{
  "num_hidden_layers": 8,
  "num_attention_heads": 6,
  "tie_word_embeddings": true,
  "init_std_o": 0.0,
  "warmup_steps": 200
}
MLP neurons of a small language model. Each row is named by its layer, matrix (up: input weights) and neuron, and shows model dimensions 256-383. Each number is 500 + 40 x the weight over its row's rms, rounded and kept within 0 to 999. Numbers have three digits each.
A block is one neuron, or neurons of one layer that tend to fire together. After each block is what it responds to, as a language model described it from the Wikipedia text at the highest values.

L2.up116:563532582480521491487497496544469401480482501492545456484460429529556511533472513498571439525446517480490469515508531562503484515488545504537447482539459480480483503603575464504439489487544563486545513473484546502517524538479510515528569452534518458452505509511481442495487585569520486518449510525528511552532506529528480530506567459450546525527454485463511469513488479462505493565619
L2.up341:516548500513407472513537465501499469473519450486456479494544482558487591492464430454456529543571461565523480459529534486477474499479497509440510520496494516513508605584504495459503522489487437426521505573463476495563531379516537500523483549511459540539471434495507430484577457446542403471433471546511440433480455423485490516530480477563545444486490555491506508482474564477457516529564
L2.up483:537539529536578535507558533482534540522484553475540480523430478481476519457476489578481470499530548450486509493471399527475519496534485506521470523518563505491456497491476464421479489546502484545471506499498519548533506432524499510576607465470458517463496564587517425509497477442523507440478567519497583482472459500498417468540608452546564502529453528523535522509540473548532445471517
L2.up510:514457437554487545406511513453519492503526479517486513516523450540465507544477430504549469529538548506520506525443490476527499587483482476452450577483507624499538504493504491459533554508485473464463501471484421534550515458476505483407449508522512549535437456500543536539415544435498470450499569573475530520572519439510453443467552579454513556546455538451443507513494477477509576512551
L2.up619:448491463553449452520406445459492549485489458466581453493573490518542531432496566514552423440524492509508452485516539486506491459566476492443505447482453501535503484515483566492481471455455451506474507472440513498532523501484512508528574518497565454550516453436525519492446480580510531482463553540446533490484502501487545492552578566547428492504517498483510415521504518497514471531513
L2.up633:521465579491458521454512459524490472441565556568544556464482508487508476531532467424452477497495547540509517498496509537471556503535464532520558571413477576499501550470552466424427542548534540483534564516484470479474533425501459508512502441431505561561532426528530457455512476479544488464482479494468556511514466554481525533497559489529429526575493505439483554558569444516549617477504
L2.up658:517534546554529474552482503475583527518514509529565464588495505449399532466486548451524508492484579540562471466474433512507460506428448549514511501480509521552480482480491483470504426551493509500486502550452453564496467407533536482491508452504502475523530483455474461519573536492483488507530432555427502558478504522494501441512544537470448470533484578516489520444518451535541544498559
L2.up901:506498494487504490558525444446494505514501492536484476513475457482467535552446481535575400447464492475535519534509505531600456516480494563485440503557489540493543455476552490461511515437489508486455478488472492525511512422524562599529534483433427503542531416420587516539455474526550456510492553549488511495540483465472469460573468574570491533523489500460505467438547415529475486448614
Acronym ends and heading markers. Final letters inside all-caps acronyms and abbreviations (PEAK, NIFL, LEO, KCW, LLB), plus the closing == or === of Wikipedia section headings.

L5.up1218:507501445524522461460457485500542523516545534546502488593422500477407474493478484497456501537493525539536479532530501452503518491526461482543575497475524458472496474453472504542505478486406471467478483488520408543501424487430496427514422492562542471494485463503464530438450524423467496534497546570575476562540550456484463544452532555517562524426523471496539568385525504460477464481538
Section heading closers. Closing == or === markers ending wiki section titles (== History ==, === League table ===), plus mid-word fragments after short prefixes (a-b-dicate, Ya-b-lonsky).

L5.up939:564514455450548539489506506515520497537549477540518551442482500463512427484491516514519445526612479552533469520477515474497428526463508476521525435386508556472518529583555459446489515500484409493501505495598454468444534509422449474511503531518493486529577566530476500516544501508486474428526508530542492518492519484541529487525480511504501564537525490460489510470568445596471475553494
Inside names and titles. Word pieces and function words in the middle of proper names, titles and list entries, e.g. -ing in Mincing Lane and "Holding Out", of, Main, Way.

L3.up141:548513484512485486513501494515464453527516505500430432496554518534527510511527436431517558475516477482443462507523444465562439449564484495550492486591497508440552490437493481494489538518550600496523462545462508512471514474495474536437549573430523508453467490461436468503502455460403512479504493524427529482525558514498440508572473456547509500500511448468576449529482531530478438593537
L3.up399:480483451520467456490520478512504516511441513476474513488494528524502547530510560469479473538542498461426445438455485493459498360517462517487509539469575503492499571517532493514566517500469517504480541605554449508474558486465466539479503537439563447566495510466477436504472532511563493515511539516477512449511473507579506432464503476573548513560495491470439457501396434522537485528430
L3.up970:473522528534516530465500491548437448554499449513490507463519492503489518474557502548566566480488537475453543459583517490497508567460580497495500528412513583514541523406439548505546440472447569439447517546457518529450451488465481519520421523537505563503463484469493489514473475484488458496494559499471515493549443515537478480518501429533497510524474510511532475492430543442446529519419
L3.up1002:522518515480521496564506528520496510530528482496484457492517466533384554506594537517559543529493498489465508485517452523443565430489552506476547473554505543497549454441433430540573496510523488430552586536506452482534524543487470517504553479517514533501497534461508521462519557569524455488575492494462506535485454487515532492483471544515560588507493540492452544423527499528539538507475
L3.up1184:519482477495470498440455514534460517524481486517469511568458520453504457543558468511454486455540512484425549527461407502519510487501489460460521548536520509478536528446442512561550593496524461540493460521450501473526505512523444575541514556483519508445506510427557462497480532460558516575478486495520454491467507472526486512542549482540448469453459549484489495487468540525424446532562
L3.up1250:538588477419482380512514569491467496511493558505484471516535556486470548434489464531415529512495476452477482491544450484499414484537539458547482555530476533426546515430464506534517480513461493461500480583538457475559498546476485513483480479504455434465467405487508477438567527481473509452457559491419521475475524533513469471586527504554517529481499477497486458503462517462471462537478
L3.up1268:471538465474496537471452511565530484526490462462521519515524442474526521458529465530515584541475519551565491485546460483526533486492509518520518562450476456468483397515473494552458504517426407551430480487419403489493531502470443489463566557531491502464455536468500495465466476508414451467527498466466508497553538453545525494513501549586439531460480502444486457513531551437556560523557
L3.up1459:518524509537543553490497429510492453488469458537473520399505512446483501532530516519543502476478491511510507512520458428594493574456478456433494500444551428473502494445428461565537509534501512555487529571518459480509480446543481551497547475544525476490504555484560534505510453494530518457472481457499500459459590479572450461481514498489496566490489522431523471527444490515505490400395
Table row-ending pipe. The closing pipe at the end of a markdown table row, just before the line break, in sports stats, election results and filmography tables; also long ---|---| separator runs.

L3.up117:539482512440486444520409470530483485407536525532546494473355490445518522491548502473496459501444553520536558492528432501462453417491423468518504487470528525421547497490443525525524457519474535539506437430576448470546545475440472554541512476528458552502500437475510514472486516508519415489482494503488493538467446498463490513499470547567457444527516491487443521512540511481545578516515
L3.up414:549389486476442421563494546504512581452552494449535497478515477491504542509489522497499534511500529502543524551458483438505515450522498563519526497485522473465514543473544549557524498469445457535461529548480503540488511480561526540494512505523537533455467435438469421547474507499524541546448542464448518502435456468520445416420568511548480432518448549471432535469524484481530485545526
L3.up594:479514505508493558478475474478479528539469583502525509531511597500435477552574484506510504559481508517563519459515558444472493511561463470523566470547543478496518473485452459473520472516541413540531431492454452479485471470433430476478425496482527497470473536493517507475456481536496516516514482526494463466516469490488552416489512512489530496498505537513496515490543524479501536549498
L3.up782:458529476551491518434538465517514501483464479531475468541477498520576521490545529498457514485547407458553522413493473484466453533485569472563513501507527508501546473477525542482459494519496505556474538477476480460503487537467454520553513508605537499502507579505511470585512539451492532520472478528449447511481474530505468477497540481526480499489485519526440492465508505474437521471528
L3.up868:485490536521495488471568542449483452502526437508495622540422514464559477563477469465447543560512502459546536532460436512517501468555460588554418483485613513533454429525521488447478463429408506544480581493534481526486502512533484462456489499574524545529509486511428497484559499502462537449447478515503486476538513442466458525414526590500450476554531460582519557483461496499481514484580
L3.up1255:463477485549501523405582510490470594506527498503533529454495548491493512556536501499490438504545492558567603467460421511531492455484475519514458485461503454476506572471572531486494549425455468463466467497531482528444475473462455507458523496417497449462467416474567445491510541491517419483414373460460460445508437452556457479504543580580505507478475536485431527512473494495467551500447
L3.up1343:551485468485495494513446453493478522537578526409517511463583513428522483471557489515523547500490518472478492455554514526488541545475514585521568525472515551577519527504539572520533501499482474531474471516509526506504533488523563534535501493512479489498421527513549463569454418447506519461496509553461546535559445522548485504509538500470522497495480505502517474535423419403489469546528
L3.up1439:489542516468473489499460512528432494519476444491521517499477581497519545542479497442551554512510510490419596542510470507499473480489476492510496492459508515486513621452446517567523466504532387477568448511439514506589541454510519439475520487516430538446498515495513461436490468526475458505496490556554439516527566457511487452483560487524450443509400554542563477487487512491549458461520
Section heading closers. The closing == or === markers that end a Wikipedia section or subsection heading, as in ==Demographics==, == Players ==, ===Placements===.

L2.up230:450453495425524481546533552439527439525499537553419516438535495412524511507491454401534481543477570486500507529538436596510525506512543467501520490533557475460469517470479472474410537480523427517520518526504612581498528479475491570471569508496490550459454510522544596487435468493474447517472541544496563482527505475451536526509604544503489554455521484471527488564461536437473457481482
L2.up386:517470573544466501532522512508495484518498547493538461464486503532527503475482477479537440482463480531443484533500478529546481449482504496449494500515510457560458490428438457497517569452425522597581517482574568497502497573458481479536458485492470549554472478541407444550473551509456445508568528478517479570527527452474470487544510402559521484552490528511436511517608521550446477530456
L2.up582:480447538477486458550463520472454431489496524561447507530478547561532382474509431572493487477494527486442464504494488542489540543450480484526548515477480534533505495506427470462466525542496543464480465494582555526488471521524486529542506462570517516502462470461465580520526545505476508543541518509466479455495476435531483524543505466490447478507470546546509596544457436512500447535540
L2.up600:555487549512508452521463505469491508493477514482504546493518495488540566548460479543559458501475528446487399542534536558542557493500491456505503536509483495565515448472469504437525497463532593415471509449475458479421517517463519577463483475559438487485453447407497596573489501428517491463486528560500494521519521548508480445502573535480539543479485511448545530522494491485547513524518
L2.up674:566447469531514482464413425483433468472458507540403462498544496479440429490467506445434457486535523540510507533518548462513551519444502491489491514499561481506504443495545450530487544487594476468556429519466509478461482505538496564576560544466520526566454521467509540500455547560455528468554511534464506534517559480494483548582499506449539550506502487552433523436540528484490426458542
L2.up852:580405436528580490455511505505526498462452499492403503399531440552550422417542550502500632526566491535537476567487542494459481524506513489527495522527454490496543492453458532439501547578443512497453443453530432519455490470461411541472550561524483540459444400523472486500531514492564510492490502496525480534517449489512497530549482517493496505524460534412473488510481510464501509528511
L2.up1070:472470467544510474469454475499458460450496514538463570482506574463501484482492491508487461549460573422495579536499483559531489522517462513509471544466512497502528526467526552532510487531544507500473499479553587562529510420559516482415514511433489579476555461541510620564541545524563560555485541568492478535456528536504503472516444549550519545478510523531511552460484492522556494507541
L2.up1456:467508492477457496602500523477471392531544519579497548536526479465498541606492519464496451526479541411481471562497479504484525495501447493434562524531498454542531530448482488513512544452413546496570522493516545446418534478460511507559565459571496565451417458485520491502554518490504492451541536538547498482420569528477529561525514439466524528525501553441509504552523562519499470522441
Adverbs and modifiers. Adverb endings (-ly, -ally) and other adverbs or negators placed before a verb or adjective, such as narrowly, progressively, not, well.

L5.up998:583457515484510425473480471503520531546472495470475489535511443484525454548522559437510472564538519475477500576521500474547481469526484481458459489479515444500556471432472516520605477500530498528467489490576519408549482559531479485507464432429550567531528522445507536512518478487468498518499491491492556471510565513425452505466485545575509516471452408554463487517544434570483544521470
Last piece of names. Final subword tokens that complete a multi-piece proper name or word, often in tables or lists, such as Sangi-ul-iano, U-e-land, Aja-y, Range-l.

L3.up95:489550550517533494451478504434499442531528463471467503501517525445568410472546477503499467486396474542486529525537520466485461501615499457526479493471562492536513497476466473584513575521456537500505482526565556487446485521507506510445507499514455547521416441490481472522538539515503420554554552516530563441525515481492488463566491530540491515495416494549483532506499512547519444496533
L3.up127:553419517462550492480421509452526558545436442525557542523495509546509428517483473575480496531535400491472481454511539517450541509453502497499500489462523442586458508522486498514463594501497486513505531429497424517467487481501463493590488454475471478506415501572544495498563544493525543498521481554493583487489483492496512523566507471542469422579515525467437449484568527513484513529527
L3.up171:500476534510550564497426514511500532600492515558514476473562534564501537488499491471552493494483466442490503496514496614526410502417567429533484474525530522544473537528476507550456515520515499483432450500472471530486524513565489474488553458514488505423475562462564504501544528518500541525464559513525502508529518503556500487513498544501509520481500432516538445520476498460434439579516
L3.up246:486469567518503441442440520508519457534460518532444522552467551439522507436584555519493514511459397493536445617497466479514471539559509495506485497515534464533502489557466534590484579486438556466532477503537532491515472453449546465522507557535447473526475454516425476460392463529502563514551503468518508557516442481561517417500498471482434521467468510454501499502550420471446534458504
L3.up345:445484543468524462468459501533547485526480454517511470452456435482500463534429586514531496521464463482531530546524560527434540486509531506489597539428509529495557457496537493507522557494476558510495542566483501577528499468568500481514465440466454532476550481479470532561408452498502504500444609511481454518445556479477457444530478498406492497546526474478539464468582508487466527562533
L3.up784:513489502441534499507499511485431594474538518436484514460497496458505522470489443496507464530426519501407486431501484508463527506472490487479486416503569543485469481456483483422495560528466511506461524523549503498479504519491563534354523529401484561512464466517473581576524545512507501441540565581459539495452517557517486501504528511455443561514564434443595449514546516554481500472572
L3.up1051:416463524503515491474460527432471518513485550547563508460563470519509487501527455546490570473454477436561468498539539538472521546537529484451445487441510501516473521459503485469529530505523482525520473484492490431507496458543494550586574504526461485504545490482573476525489483543461503464524532457485433452467528526499499456488460532514562583441550476485532452591447507517503402505503
L3.up1405:534449530435507473539478464525445532519548544451498419557417432434488478490464540525513428495510559477538500532522510596534560549523495527491504518523524503477543484423520475529495512443465451490509501427489461556516522547517522461567529505490503527488530513495432529551514550493527554511430541529543440517431496497506420621556549488508543489478461448545442504490489596473488584528549
Adverb and modifier endings. The -ly/-ally suffix that completes an adverb built on an adjective (practically, abnormally, mortally), plus connectives and hedges such as and, also, however, sometimes.

L3.up26:508515554485531461480551597516537404556494433469448548524489543463474489514573516453524509479557496504600503517453505452506480555474447501505518472473474488466560529500554493513536488469476517590513460481532442507544488476441428554487515504549529477643539487473551526548382546515510485426471521513487569479516484504466537564472494436483578506522494471500416504454513540482517487443457
L3.up158:589530548432577515549483510551474557437450563495547484491451472525520473569572511494490452576487538441545486472469536483457499463463536515579451581455484564598474519525517466546516470534490497483510475508483476428492477541465412506462463486407527488485488453475454499486512429456492593447632473588577529543470502580513459463524496482595521513445492512484534471519458485507477487477510
L3.up665:520443504544469517527542466534450522545599547463496529502503500452446460498619439524491477495461497480564519525587521465476480525509472525496484479437530509481494474475454475526528432449576543490486454470521487510554504501505449484560474442442537536508465435510486454477434497465459480457542550486476532524438459522482481456493492574498576496535570573485485456495518664466478558500544
L3.up964:451484529480495423509513472539495544449548532457521514465504487459561426491549585457470521572490484492484555476625524511471503455541568457547529497517528571476484547519508428475537443547530550419455427481547532475506534485483473542505477406517480494462500476477518535562465497531511500451532510514542524530464487564505493485530460476494631549490516500453484475532522575405526535507519
L3.up1221:545475539425537503523489433452487451443550533521516462511461508485487437454546451514499489489540463521550490596543444523541529553505475558528596535483596561513484522503550516490521526519571549452460490482542499421445524489403529510471510486522448465540449527422416475506468521491427564500448472454538542517471596502453493477490469525482486467521526534498488616485529522522459497522518
L3.up1245:487492548482507563514497460551511523482527505468482503464426425491593472525611493498471532387497406535563541515555450511510547503473428561484450448451497458507529553516497515521525506521493444505493475500578535566525492493431516537462555427523518503473480504482500502538424477469489444538448446528525441550534564504462454443574518454519520514516502504522515438483488499505506485560522
L3.up1292:491428463450535546451538490528564511566466568541537585463488518513504510498558506495492479509530535519521485514516457552482546483584483585533481502513521437568579535486431416542505491565465531483505476479505513445475534541450472484445415523514512523503475502507419515451515489486502511502484429460442523539508487411560569499457524553468499556413535538456430522557566541452460515481468
L3.up1426:521493471451506530479503513532504479489450483484496381595416507569491473540518535505527530581471465490545479447456501524541574485532523495565495493512405474491510447519527510447484500472506482540453411485509480538463542551480536476419432470498466491485551472510455538449467471509488575446463527491517494544501538586493502419516540445512473580493521481532458566444479537442511558503433
Transitive verb endings. Final piece of a verb or predicate word right before its object or complement, mostly -ing/-s/-ed suffixes (causing, predating, exceeds), plus linked prepositions (contact with, due to).

L2.up98:495491540529507432614531501523519543493531461494492482498472493536534523563526482555546510503437551538521527528478472535543475474567434521475507526542504471544483500405517511476489541466510493527485502547513504528510482504488530453534510414435426500541439504487427439557428509526425522433540517513471491526491534530529523430501450531573436523442498493536483569568502522479481490434475
L2.up132:490585482489538531592533482585448546469492447449498537552512507493546501481538502552538455533493496452521507450502479529542532487591521479476529514561458423444556530526536516501623493524511457577484478466523466457473565531519419517577482537550478567511571462524486555508448515489491478579478465499519547498483518539527460455511451459433487517466540495493498491469498533533560493526474
L2.up304:518566418485531508548485489483458528459522471459540415562535499452582471504504508594507446478522480473518609515513467520440478529534495505479456490525536517479461531506406432533450449610548498546486548471490424508492567465489551524510473547429544419571518507417477536478449513552536502489482519454542506520543466476444544513521495492525470586406562487547474509479540542504549575510433
L2.up547:563496440457512479468553493514479478513492536496503525495469497522447576481544483561503462578512440539513523537476474492500512513585459498495472498490568425513550493482501444523430482539490443544511486510540537484542587550503480545594437583484499493538447528461435433538434426534484552529462529529474389507522467502528539562560581480486517528477487572541501495501487488455547510475445
L2.up707:468471463460442495528495513495521448570450534506482483560524501503457547527535517472506470515523438586468539470485555434494486503562521566512546574520544475456572553431528500494511445495594511498562562440470475477524590538462457470532506514515489559582463468464499482550479516509513501478530459546500512543474512496547507439489449551508485483464478481468415497516515502536527550473433
L2.up1104:451480497525519438496540566539504498469512470508456528532458505474498514501520530513527442527515518500545524430546450493486576459485528564540486492561450474502577449470551494508486460495568480499488528526528518494481551543512492553530475517417479503489542383542567500513488492420443451561484444507526465524476502513466530530508465589463503455500544487610473479581510473485476536481494
L2.up1159:521477526454466507508460577539523488524485447494509486475487469537538499487550516472509579507458456564487532500509504525494427510551562429512529519571544450499497447451478413484444494532434536461546501444559456527547598443517540495489547539485534568541464560559498475437455482491489568486506490497528451448512537573528528482434500488421486555460478442474489571451499517459536465530506
L2.up1325:555535501505509459516492522461418500541464505453471423427457514455500447485447522543539501509508505479437579486463472533520474475470463506439528557476564524520523509516503500551493543551561502461515493462554574514506540533448512517491501436537502481520447496463454500540473543522479450465472612513600583512509517525484404584472573523469509526453529456515555516452494515473547467503468
Word-completing final pieces. Short final subword pieces that finish a word split into several tokens, in names and verbs alike, such as accept-s, Algeria-n, Sever-us, greed-y.

L5.up1114:492620602434498430523577522510435460530523480441459495458484516493524565500562493546527452553475452498514533409524510530431532495514458451558507511546522504605548467517549471475460459492508592541522457469517472487519500551433524571473504525563496470441454516487574549437534464491517574484425450480476460465506501478566542437569518514577514557470483467436514563462498504514546520585518
Table row ends, spatial words. Closing pipe at the end of wiki table rows, often after an empty cell; also spatial particles like up (to), across, atop, trailhead, Back.

L2.up13:449461442527551539483563441521535420504449524494481519474483429500543469417567584582511440448460494528576476499532520492504538478512507537522499508428506547531383526506543462455576510509517578541489530505488535414525539551578477480580432449470504564493474482558496509516571472432502436461539475499539526514517519450402477520398473522510514535470531483528518493519572574542548472497488
L2.up555:490514442437445509499527486571480507507513480548499535531537454477510521449525494536538426551514511531535443465441512439496511544522554575488462454485580495516495526527512561488499529434479476581528535525499559466482523500547445488505534545510461436526448498480528499500587485481516514536517451529537514482518506492507538503503490565565499481470473553524453545527538513512488397528444
L2.up661:489569500509517492545517480550594522453521531464481463542559502497583527508516502489464517519452564553388541571501521435441538537555479506545361483489534563538471575512518465518498507547568433428482522473491467457521491522554487531508474487505481507510530537542386491532566480460512421474529440534517539557470431573533515423500475497505529468490412542480537460487524492531469509534441
L2.up663:563454500434452465412532479515421438538599541469521519536454512498481531550584540472476517456507462509497594492500485524485514532566525587405466446497557521560472557555428449500516478504533534507460447418514448543536516465497500559486600453528491520458528505477468524488504494557423575534538546507541572461498522420511489416462474534473452560425523515512461460492475529537480468471460
L2.up986:417505483530528529524469431516553512459488413577501505530483492523519447492466560511469429545507491471511594561516576473485431490503540466566438438493511425538485452538421448520493547465425523453450491476480544455521464527551508475502469528506475473457452465495514496475408490471527505495475503560541564474473475500570459476485407563521478448517539549546572539509623441533534503477500
L2.up1131:481527448418489483531482525483519478445542472463498508448554459490493507518510546432481502413499446439461526466524565459491562583553532500452477489464443448522463558472528553471525501457574523535487513510486487489497497471507391473487563516461449540430434452515513477511475481520543481471529549555471534542493468490460468506508454540426517477539546534502535640517495402482484544518527
L2.up1142:537529460521447448530536462460570531521590467505508488496533495492570513458540541503436584569478569487538531522523477503533488466519522517539472546531501513514473426460551565482535444413572496554506438488557503565542490466496473553458445475542511532491571496519512519556530505508489485496567567599433498491473549470493460489479505533463417527492496544518454497466475520514435481512543
L2.up1412:494467432541526612546442452516566461479550461534500545535434498535507511469479492541455472468488542508492507571495535444448535480501444525497542471494519453525543442463512504448479512516594510460420506564517472517540427420587449452492530520533489493503532493500508531475524507444446455516478516467524536523434576586554436555464530519470488524558531538453447510493555519544455525499499
"of" in proper names. The word "of" linking a title or place noun to a name, as in City of London, Duke of Bavaria, Count of Paris; also "As of".

L3.up72:460471467508456550507547497562523493524500532569547425502452458488525394482514531500466496519477523472521487449516552463516552487498506501503494474513561586428501523483535503495489471503479470496491470477595487504540475424473483444532499506540560531499503461500448459531503486534463507404474459477478494563439526529454515412512508452479502461445511565466532587542482496345455518544551
L3.up454:554383424554532456483528518526460540526437509485498566472498442492475446473518520444425493521549502485481457389527504471489532498526476538516445517485516499518474527534512532472587479501453500501487529440555456487535510530416483505536502493585464526548484499480532491464471480481481489448506502554567465519521546476566457515494475538474586508509471586528473550544495509546486618480533
L3.up458:519513540499465447503480475544552431598539502512440482549514499511573466532465541471561527472459476520528463605580485462513545463483508512560506554451458473482563529514570541449488539473481451544492490509550538452532493460520510460495542501408520485540546512546496473457439522461518462455472460505504500543474443575467565551471575526521549525517463513500528559492457487458464406581503
L3.up846:492530451485438563488504506489497518484525474474510537536451543502514463495519485532532426457464483488470514422502428501513496504528442536498507549520576485488483489531461556431511473483462438488482440462464493522540483464495506508527414554560507541478514527411532503459485386524449490474490497505531559572525528580528491534515488440464500557500510529538514642485454515490511492509531
L3.up891:440445547540553536487501435473588462592495489538509478522488496457571504510509616522498497505501530515529479500508470489528447504512526515515483500515536517479441535518509491535540553447440595518469438483566514528533465478467586459480485502523485552478527518496487572555452582522443435476531565523481529517439497490517546485453437541572466523517454550570493523519447482479538457545556
L3.up961:486458486504458467538534367521503560494495501476484535432463442519487455544532459505522487599526481491561523605560460472540479535469457454523469531538477485480542573537495469544452489482471502436551454558451511423530468526485449548532483540538538488518551549492512517488460454496442492497495512505465567498483468453447492492544532442520517453531522612528553529419492498536424452509478
L3.up1351:429428486489462490503560450472488522536474555546446430500498552573504408446492526541487527612426431504536401495609532505579498464419473513498488522495463538455475549486512519578510430531476494424544461542471503457534515513490505599519504491472453529463532500514471470535539437444505486464464490500515497537485435575514518441522531479563499477514510500531489431505541559444458507484513
L3.up1437:485536505559449516486558504528446474545484585542569476491457484520600428489525486501507442515473515501499485487556498560516489475416538512475418503549491507425471501560494466590546521483542517545470471490505459411520526526430459493561538507603413496456448519517564519523466504462467563516513476533521496540443531526496520465533435518416462463465492551525491498444564453552500517563547
Function words in proper titles. Prepositions and small connecting words inside multi-word proper names, such as song, book and film titles or institutions: Lord of the Rings, Centers for Disease Control, Woman at War.

L2.up254:485474474484560544547476483492483485516495507514531479517526481477511560496458437538486541518494539530503471473509454502529380421464467536498478509474582460454468462473603497515497484535445546527569499537471522539476450468492502596507562549494460468421478450377548504440429529487600518467520525541486483518572572480498512470528467537524456538451464510471534464487496447491435416500434
L2.up414:518512475519539518524508546465470428449476470554483470593554470487498538486474497444416463499503590415479416485531406470549444557530496478454511514545516563521518472452554463395563553442545477543522452467450487507439492524431494531537539532571522565514505530543551441484490438489493462512418441510492453637527474511496469506440524512525608522562448464527530487489467545515499496523471
L2.up603:471528428551475520433510552527502526496503492569527488479491522534476525485499494486555515489480413504509509404501510541576451507480531501513509537515543514450490524468481572532475530482445452559532434522483435495429493469520479540514461554459464402489462488539516482615428565489508505481499502509507485500490594483539533524534453498575473462412468534476486478493504499480502521545509
L2.up766:529561488495476522512536514500543475511542485504474461535446514483559471635483529556519515532433505519427551602510518521494482534455441492458414508487458506482516494560519394501494515504445436564481504456499558535531487527511455597513539458453395501514482482471480550453472438502502505481520490488497470492506477523497482457511475558522476481526484519467538490541548526474467507498463
L2.up782:488469511501437501461537556530478451474556420540487508426511491487526528526562530531410490538483540488442554471544495552570518505428478546503502426483463556471539578482513497491526545519533552562542534474514464439416533500505458462450536541533526468499506416547516528534476484502482529490542505490545501526536531500448486505483527435531507490463452557442517550438483431497467483517426
L2.up994:554513551519468411479417482467553421454530522462495432477513494497504468488508514538495513476463461493501527457495508569491538490513534416467501461556515533454463492499526587473558574502557529475520503431471527519466507551512448562542466527546516542460520539508477527507491524451532465578422529498441494484529472456560466488567495433509556443508480559488484520484515522457448501483498
L2.up1224:485524495536475485588455490524427472539536482539472522462474509586528574545438520523505593523449513519444526497543456481563507534482501495528497440476455539558501508464487551454499562545480511484419569466419426511537492479522515478555556437532448525441505492418542480503534542455530581488554532513509577556460506514587542549542540518548477511462489546516488552572541512538513520480494
L2.up1533:399525475489522492488481500480505543458550613537504525550550546461496591537574565513487507535471510470517431534484443464505448462471522446471508471525453432460486542499522467466446537446538541477529514479461461452455570424458476455542530519523458431526473573443468456448430563520508448448510454562470472453446497433537487513411442528533470518401416457475471567543468554454534566562408
Table row-end pipes. Pipe separators closing the last cell of a table row in stats and results tables, e.g. after "—", "2–1" or "3.8", before a line break.

L5.up99:498492511521485543482481447480489471566505499565471487511538514427499484520554529539503470502513439492506518485454472546477505520462523523491512540469503511508500506513436464521463506500415495506512464474525561497515556512539524503483456545454476497513456525509549549491528460498505427464474457499464515510496505520441522447468528504451546517488519476468529479564482474418539483429437
Modifiers before a head. Fires on the first token of a modifier placed before what it modifies: adverbs (sometimes, often, previously), digits before -th/-rd (4th quarter), and prefixes (non-, in-).